Weights of a small transformer language model: rotary positions.
MLP neurons of a small language model. Each row is named by its layer, matrix (up: input weights; down: output weights) and neuron, and shows model dimensions 240-335. Each number is 128 + 32 x the weight over its row's rms, rounded and kept within 0 to 255.
After each neuron's rows, "fires after" lists the tokens most often just before its 100 highest values on Wikipedia text that the model never trained on; "fires before" lists the tokens most often just after its 100 highest values on Wikipedia text that the model never trained on.

L3.up585 [107  62 157 148 111 168 149 166 123 136 177 171 219 103 164 142 141 121 107 129 112 157  96 115  98 136 128 118 107 152 107 184 163  94  92 146 201 127 138 174 100  93 146 123  95 127 157 130 160 143  91 135 111 151 155 122 109 107 142  68 105  83 118 124  87 155 141 150 135 186  86 171 136  67 158 165 122  37 117 153 162 145 136 157 158 135 128 155 124 150 169 144 136  60 115 106]
L3.down585 [129 119 110 103 129 106 147  89 153 154  91 104  40 154 121 114 138 171 104 114 105  99 161 158 184 176 117 151 102 123 144  95 255 162 151 153 107  91  79  81 156 158 117 145 126 127 106 119 109  97 167 123 150 105 119 180 127 166  80 150 144 148 178 116 130 118 131  95 115 112 127  98 151 130  87 106 105 219  83  74 104 150 131 133 133 108 125 110 144 101 123 142 101 198 140 129]
fires after: "1", "0", "2", "8", " is"
fires before: " |", "–", "-"

L7.up2043 [143 159  86 164 195 178 133 107  84 124 103 141 166 154 105 118 179 182 168 201 139  61 141 108 141  55 112 155 122 185 104 162 123 173 141 161 122 159 127 163 151 139 159 117 127 110 131 126 133 180  61  92 135 135 111 155 108 176  93  72 134  82  89 166 200 201 125 104  68 126 127 146 140 144 146 145 170 161 152 101 143 147 127 128 113 122 135 115 156 114  96 170 148  93 161 178]
L7.down2043 [125 153 167  82 146  67 124 129 111 169 178 100 171 110 128 131 170 145 138 179 124 189 140 103 150 173 144  99 164 116 130  90   3 130  92 120  97 134 143  77 106 145 109 120 171 162 154 116 165  95 136 159 119 120 117 154 114 148  80 122 121 181 172 155 141 124  98 172 119  88 142 101 103 116 122 154  61  80 136 129 132 139 108 155 149 140 118 139  90 180 107 166  94 156 130 194]
fires after: " in", " late", " early", " |", "=="
fires before: "1", "2"

L7.up541 [165  65 132 107 122 157  93 150 193  84  60 142 114 135  86 123 130 172  49 158 145 121  46 126  92 118 169 166 137 152 121 177 145 180 148  92  90 129 172  70 148 140 171  94 131 127 133  82  90 154 120 149 147 140  74 113 116 144 141 137 133 130 148  83 114 181 144 122 132 147  83  91 153 150 109 137  75  73 146 145 176 174 155 120 168 146 137 147 108 124 141 126 145 153  95 196]
L7.down541 [129 164  90 150  90 140 160  55 121 152 190  98 143 147 107 137 133 102 149 147  46  99 145 169 114  85 111 193 154 131 172 156 197 103 132 180 133  98  91 169  95 142  89 158 125 122  93 165 151 123 128  99 164 144 123  73 169  90  97 118 106 126  95 134 154  76 100 135 179 139 175 210  96  68 151  78 113 191 126 102 118 134 117 155 144 171  87 102  75 137 131 149 175 123  98 128]
fires after: " |", ";"
fires before: "1", "0", "2", " ", "3", " |"

L3.up1694 [110  97 149 113 166 121 173 121  80 108 142  96  70  90 168 181 126 131 102 166 139  92 146 113 145  89 102 122 140 109 123 201 114 169 128 161 121  63 134  66 154 153 141 128 114 130 128 111 129 155 191  92 144 112 125 166 107 145 175 126  73 127 115 157  66  36 142 130  54 135 126 127 173 153 154 108  97 111 167 142  86 125 167 131  64 158 129 110 103 134  87 102  49 146 102 192]
L3.down1694 [151 161 150 171  85 123 107 152 167 115  73 140 157 134  59  79 139 105 134 119 116 157 115 149  83 157 123 134  74 147 167 124 255  91 111 142 156 149 126 202  79 109 120 120 147 138 135  84 120  98  91 185 107 130 130 151 147 129  75 141 134 142 136 102 199 227  94  95 198  98 148 163  83 109 107 146  94 143 100  86 173 130  78 137 145 143 165 137  99  95 130 150 188 138 119 114]
fires after: ",", "0", "7"
fires before: "0", "7", "1", "8"

L7.up1846 [ 98 174  88 177 172  96 118 121 145 113  85 169 174 144 128 169  99 149  89 143 122 138  97 129 159 138 115 112 120  90 122  66 136 139  68 144 140 101  82  90  83  47 126  79 164  95 130 229 129 130 146  93 163 164 115 113 106 123 175 136  96 100 115 125 162 102  72 142  98 163 145  84 148 196  95 116 160 178 113  80 208 169 124 121  75 124  81 106 146  82  92 163 146 125 165  89]
L7.down1846 [105 100 148 111  86 126 194 124  83  93 108  93 164 159 112 104 118 100  77 122 112  99  90 105 193 124 155  97 110 145 157 128 223 144 143 115  68  67 162 138 132 202 107  94 135 166 146  86 115 136 127  93 162 149 108 129 124 191 138 119 108 101 168 171  69 157 121 112 109 151 155 148  94 152 140 165 147 198 153 100 136 111  91 145 105  62  97 122 103 103 183 192 133 144 103 130]
fires after: " |", "0", ";", "1", "2", "5"
fires before: "0", " ", "2", "1"

L3.up1481 [142 102 122 100 118 154 176 118 105 192  49 131 182  64 135 142 161  78 110 107 162 167 139 143 132 133 145  68 127  80 128 131 168 121 114 104 107 145  87  58 102  94 118 102 122  91 138 100 143 179 193 216 109 144 116  96 150  79 118 111 124 142 169 167  78 103 104 155 118 143 151 185 130 158 162 128 100  69 132 123  84 124 103 134 165  95  91 141 224 182  78 127  95  98 125 157]
L3.down1481 [119 182 132 129 139 149  92 174 170 152 138 124  91 195 110 123  79 151  86 236 169 136 107  81  68  76 140 135 137 153 115 118   6 137 138 197 131 149 133 102 197 165 122 121 103 167 176 128 114 141  73  92 201 134 167 150 103 185 117 131 132  81 127 121 154 135 102  80 154  87 140 117 142  82 130 132 150 149 126 148 131 156 133 129 113 143 148  84  44  67 162 106 198 148 160  82]
fires after: " |"
fires before: "|", "\n"

L7.up880 [168 124 125  68 126 116 116  99 197 143 130 165 132 102 109 144 144 120  79 126 132 109 126  95  65 152 113 178 143 144 119 130 142  90 176 108 143 159 154 145  60 128  68 105 123 138 160 121 144 108 158  90 132 149 147 112 130 190  94 133  99 143 151 146 179  87 181 144 170 119 156 118 103 126 143 163 100 167 113 111 131 119  95 100  62 123 124  87 153  87 137 132 169 142  93  99]
L7.down880 [ 95 149 114 126 134 150  88 148  62 112 130 103 148 128 113 139 148  94 100 129  97  96 110  75 166 105 114 122 133 144 103 174 165 122  97 131 121 113 126  68 158 131 175 103 123 164 151 145 152 200  87 157  92 119 105  67 131 118 157 102 125 101 170 123 105 154 137 158  77 130 104 109 216 126 104  99 165  83 142 149 147 158 176 122 172 153 138 202  68 110 153 177 131 160 131 127]
fires after: " "
fires before: " |", ";", "0"

L7.up145 [130  53 103 176 132 142 160 167 151 131 127  90 178 101 118 155 120 123 120 169  99 132 180  74 123 121 168 160 139 166  98 105 146 125 133 129 147 115 167 110 106 170  86 120  92  85 136 117 173 178  48 114 153 147  89 139  51 102  67 164 100  77 129 185 143 119  85 113 105  77  68 137 115 164  81 111 145 161 139 169  88 136 155 176 135 106 154 110  81 135 112 146 112 160  85 107]
L7.down145 [149 120 124 113 128 111 161 119 183 118 127 171  78 157 137  84 140 126 163 155 165  74 116 107 187 180 105 101 148 148 149 166 110 173 168  65 134 114 156 136 145 125 195 111 108 135 133  98  99 106  69 146  93 141  99 175 154 198 184 127 117 115 100  96  88 129  99 188 133 172 122 102 142  95 172 100 148  78 118 164  73 125 103 125 140 203 133 135 146 112 155 126 102  94 146  67]
fires after: " |", "2", "==", "1"
fires before: "0", "1", "2", "3", ".", "=="

L7.up1825 [ 97 132  96 166 147  69 108 167  46 157 189 188  99 126  98 155  62 113 102 123 105 163 185  89  98 156  59 172  97 136 114  91 166  97  91 143 108 127  47  67 144 103 140 140 104 158 101 133 117 168 132  85  63 131 113 143 140 103 117 170 131 134 125 151  98  93  97 117 121 125 139 126 107 154 105 156 145 104 159 167 146 144 129 136  83 133 100 188 134 131 146 160 144 125 153 158]
L7.down1825 [151 110 102 113 186 103 170 122 138 102 190 135 177 171 125 114  97 121 120 200 113 172 125 105 122 115 134  65 144 146 116 157 208 138  96  84 117 144 152 157 107 116 101 147 107  94 126 128 190 139 134 147 154  94 147 214  89  99 120 130 124 100 160 132 169 202 130 118  94  89  94 131 117 130 120  92 127 142  71  62 203 150 142  92 142 131 169 126 166 128 126 161 111 104 136 130]
fires after: " |", "-", "|"
fires before: " |", "\n", " of", ";"

L7.up1800 [148 111  55 191 216 126 170  80  97 118  94 109 147 128 132  70 131 149  39 152 112  86 132 120 128 114 166  73 119 133 183 126 169 105 107 112 100  97 111 108 166 151  82 153  94 164 115 133 188 160 161 115 181 103 123 151  57  85 133 137 158 105 125 169 121  90 100 161 114 129 112 134  90 103 109 106  60  89  82  81 130 147 170 172 121 143 120 142 122  54 104  93 117  85  87 133]
L7.down1800 [114 111 196 133 106 131  66  88 159 142 119 119 106 194 153 163 191 124 132 128 143 118 104 142 102 126 170  68 122 174 122 168 246 123 111 145 161 166 111 121 122 103 130 137 149 102 161 156 130  78 171 133 113  93 128 153 173 121  84 126 109  64 111 135 126 158 101  97 112 152 156 126 138 164 151 137 130 169 120 123 103 155 156 166 104 139 155 165 145 121 184 145 120 147 122  89]
fires after: " ", " |"
fires before: " |", "0", ";", "2", "1"

L7.up624 [164 131 162 125 167 173 104 109 121 129 134 155 155 142 125 158 148 153 124 131 147 113  21  62 104 146 214 163 128 158 130 144 157  77 190 150 173 142  84 134 171  98 145  95  70 129 192  67 126 136 103  94 132 151  90 120 173 129 129 115 148 143  86 140  96 182 130 153 128 143 123 145 181 183 167 146 143  79 145 157 125 155  90  91  79 106 147 138 181 147 102 129 110 107 121 126]
L7.down624 [140 115  89  91 162  84 206 125 180 161  98 100 170 174 112  83  59 103 127 100 135 151 138 144 133 107 141 171 138 142  63 118 169  99  98 139 147 148 158  94 121 131 123  95 163 174 114  84 128 122 152 126  71  89 159 223 151 129 101 117 199 149 119 131 168 123 108 140 137 145 204 100 154 136 101 173 138 149 179 104 157 129 110 128 126 113 126 161 116 143 144 107 114 117 115 100]
fires after: "2", "1", "8", "0", "6"
fires before: " |", ",", ")", ";", "\n", " /"

L7.up562 [120 134 110 128 115  57 134 125 165 173 118 121 201 103  74 122 129 130  78 167 130 145  89 121  63 138 150  93 158 138  80 164 132 139 158  93 189 180 134 143 155  88 140 142 173 123 134  54 109 130  91 190 116 152 104 133 129 154 138 147 140  82 105 114 177 164  96 120 134  85 179 130 130 166 157 113 131  98 122 112 145 111  99 102 131 136 117 115 155 152 157  92 146  86 123 126]
L7.down562 [156 116 167 137 163 150 164 178  56 141 117 149 119  70 158  69 188 129 120 167 172  73 122 122 133 119 124 121 133 108 175 151 184 124  55 180  90 159 115 174 133 171 129 142 104 150 138 159 136 141 185 110 146 162 133  91 152 161 135 151 110 152 121 128 148  82 102 187 133 168  77  94 173 120 147 111  72 110  91 104 132 115 118 165 133 153  96  92  56  96  76 165 133 166 109 143]
fires after: " "
fires before: "0", "9", "8", " Comp"

L3.up1848 [173 137  71 229 172 128 137 154 143 108  73 120 140 113  43 141 162 141 134 100 133  99 124 100 110 153 122 154 159 151  86 111 121 154 123 106 181 147 131 117 133 138 126 107  97 103 107 156 147 182  84 111 154 162 119 101 151 105 148 124 181 166 111 122  94 196 165 131 116 159 128 197 129 167 139 168  85 152 113 150 178 134 128 147 140 202 144 129 115  81 119 147 138 138 129 124]
L3.down1848 [ 92 136 131  84 109 143 127 141 119 109  97 109 101 130 170 143 138 200 105 145 103 100 168 162 115 135  89 124 136 109 174 166 182 131 108 154  84  96 168 164  82 127 167 140 118 162 154 140 113 103 157 116 149 122 102 175 177 109 134 150  95 154 113 116 104 106 163 133 143 127 167 148 143 139 108 106 134 138 140  66  95 108 103 123 101  91  67 111 135 135 121 129 120 108 138 125]
fires after: "1", " (", "–"
fires before: "8", "7", "9", "6", "5", "4"

L7.up237 [162 173 113 126 118 175 111 134 148 132 150 154  92 149 140 115  79 140 134 113 113 101  51 123  98  65 132  73 163 177  49 116 131 132 101 138 135 150 125 120 125 159 123 100  73 128  97  84 162 202 149 150 181 154  96 132 143 152  73 157  96 114 143 157 119 180 142 121 139  79 138 130 146 212 145 140 149 127 121 162 107 150  98 111 109 106 155  89 122 100 124  93 207 164 128 133]
L7.down237 [140 144 183 124 178 171 138 145 130 130 142 111 159 191 105 141  82 125  99 138 122 142 100  70  95 118  71 112 192 131 170 125 186 145 158 138 160 124  81  83 138 155 134 117 143  89 110 100  88 197  98 171 154  85  83 117 138 114  88 113 123 149 123 147 147 142 161 119 151 139 132  74 156 152 147 133 120 186 145 122  98 119 171 164 166  84 141 136  84 140 125  86 130 168  97 140]
fires after: ",", " in", " South", "S"
fires before: ",", ".", "\n", " and", "'", ")"

L7.up1009 [154 168  72 162 147 112  82 104 111 137 128 146 151 129 165  88 140  82 202 132 196 129 113  70 112 124  99 121 129 130 105 191 151 163 113 155 124 154  79 176 140 149 126 127  85 121 110 144 164 166 120 153 193 179 128 143 114 152 130 187 107 105 139 126 137 142  98  99 189 117 101 117 115 101  97 109  75 121 138 132 112 175 129 184 139 104 116 112  86  65  89 158 146 203  50 150]
L7.down1009 [125 110 154 164 143  78 150 184 121  74 146 108 140 164  81 108 182 176 125 142 170 142 123 181 166 158 166 149 103 137 126  69 151 124  66  72 155 162  95 138 125 151 139 169 122  92 163  95 112 106 136  56 134 104 102 178 150  75  51  86 126 174  65 112 193 103 122 217  57 119 114 129 133 172 170 165 141 149 101  84 174 157 101  95 116 150 175 147 157 171 177 109 106 114 169 131]
fires after: " |", " ", " Goals", " Apps"
fires before: " |", " ", " Apps", " Goals", ","

L7.up606 [140 161  94 144 119  56 117  94  95 159 113 118 143  91 118  88 185 116  77 102 147 110  84 120 102  73 111 158 162 179 124 142 135 147 101 133 171 179 110  66 163  51 122 106  85  83 139 152 113 158 119 123  77 141  89  97 180 154 144  69 158 121 135 104 183 126  93  86 107 160 132 175 149 128 112 159 117 150 138 135 134 186 170 175 149 160  85 102 159 151 128 162 143 179 120 197]
L7.down606 [125 133  99 116 153 195 136 103 147 114 143 106 103 117 144 142 126  59 123 150 162  89 165 124  87 120 119 114 121  82 138 129 112 116 125 105 115 141 170  81 180 131 119 116  63 127 138 139 135 123 112 148 153  79 136 148 144  91 157  92 183  24  99 110 122 155 103 158 122 171 155 106  93 130 116 133 125 117 113 133 150 168 196 130 136 127  67 142 133 126 197 130 142 179 137 181]
fires after: " ", " the", " late", " early"
fires before: "9", "1", "0"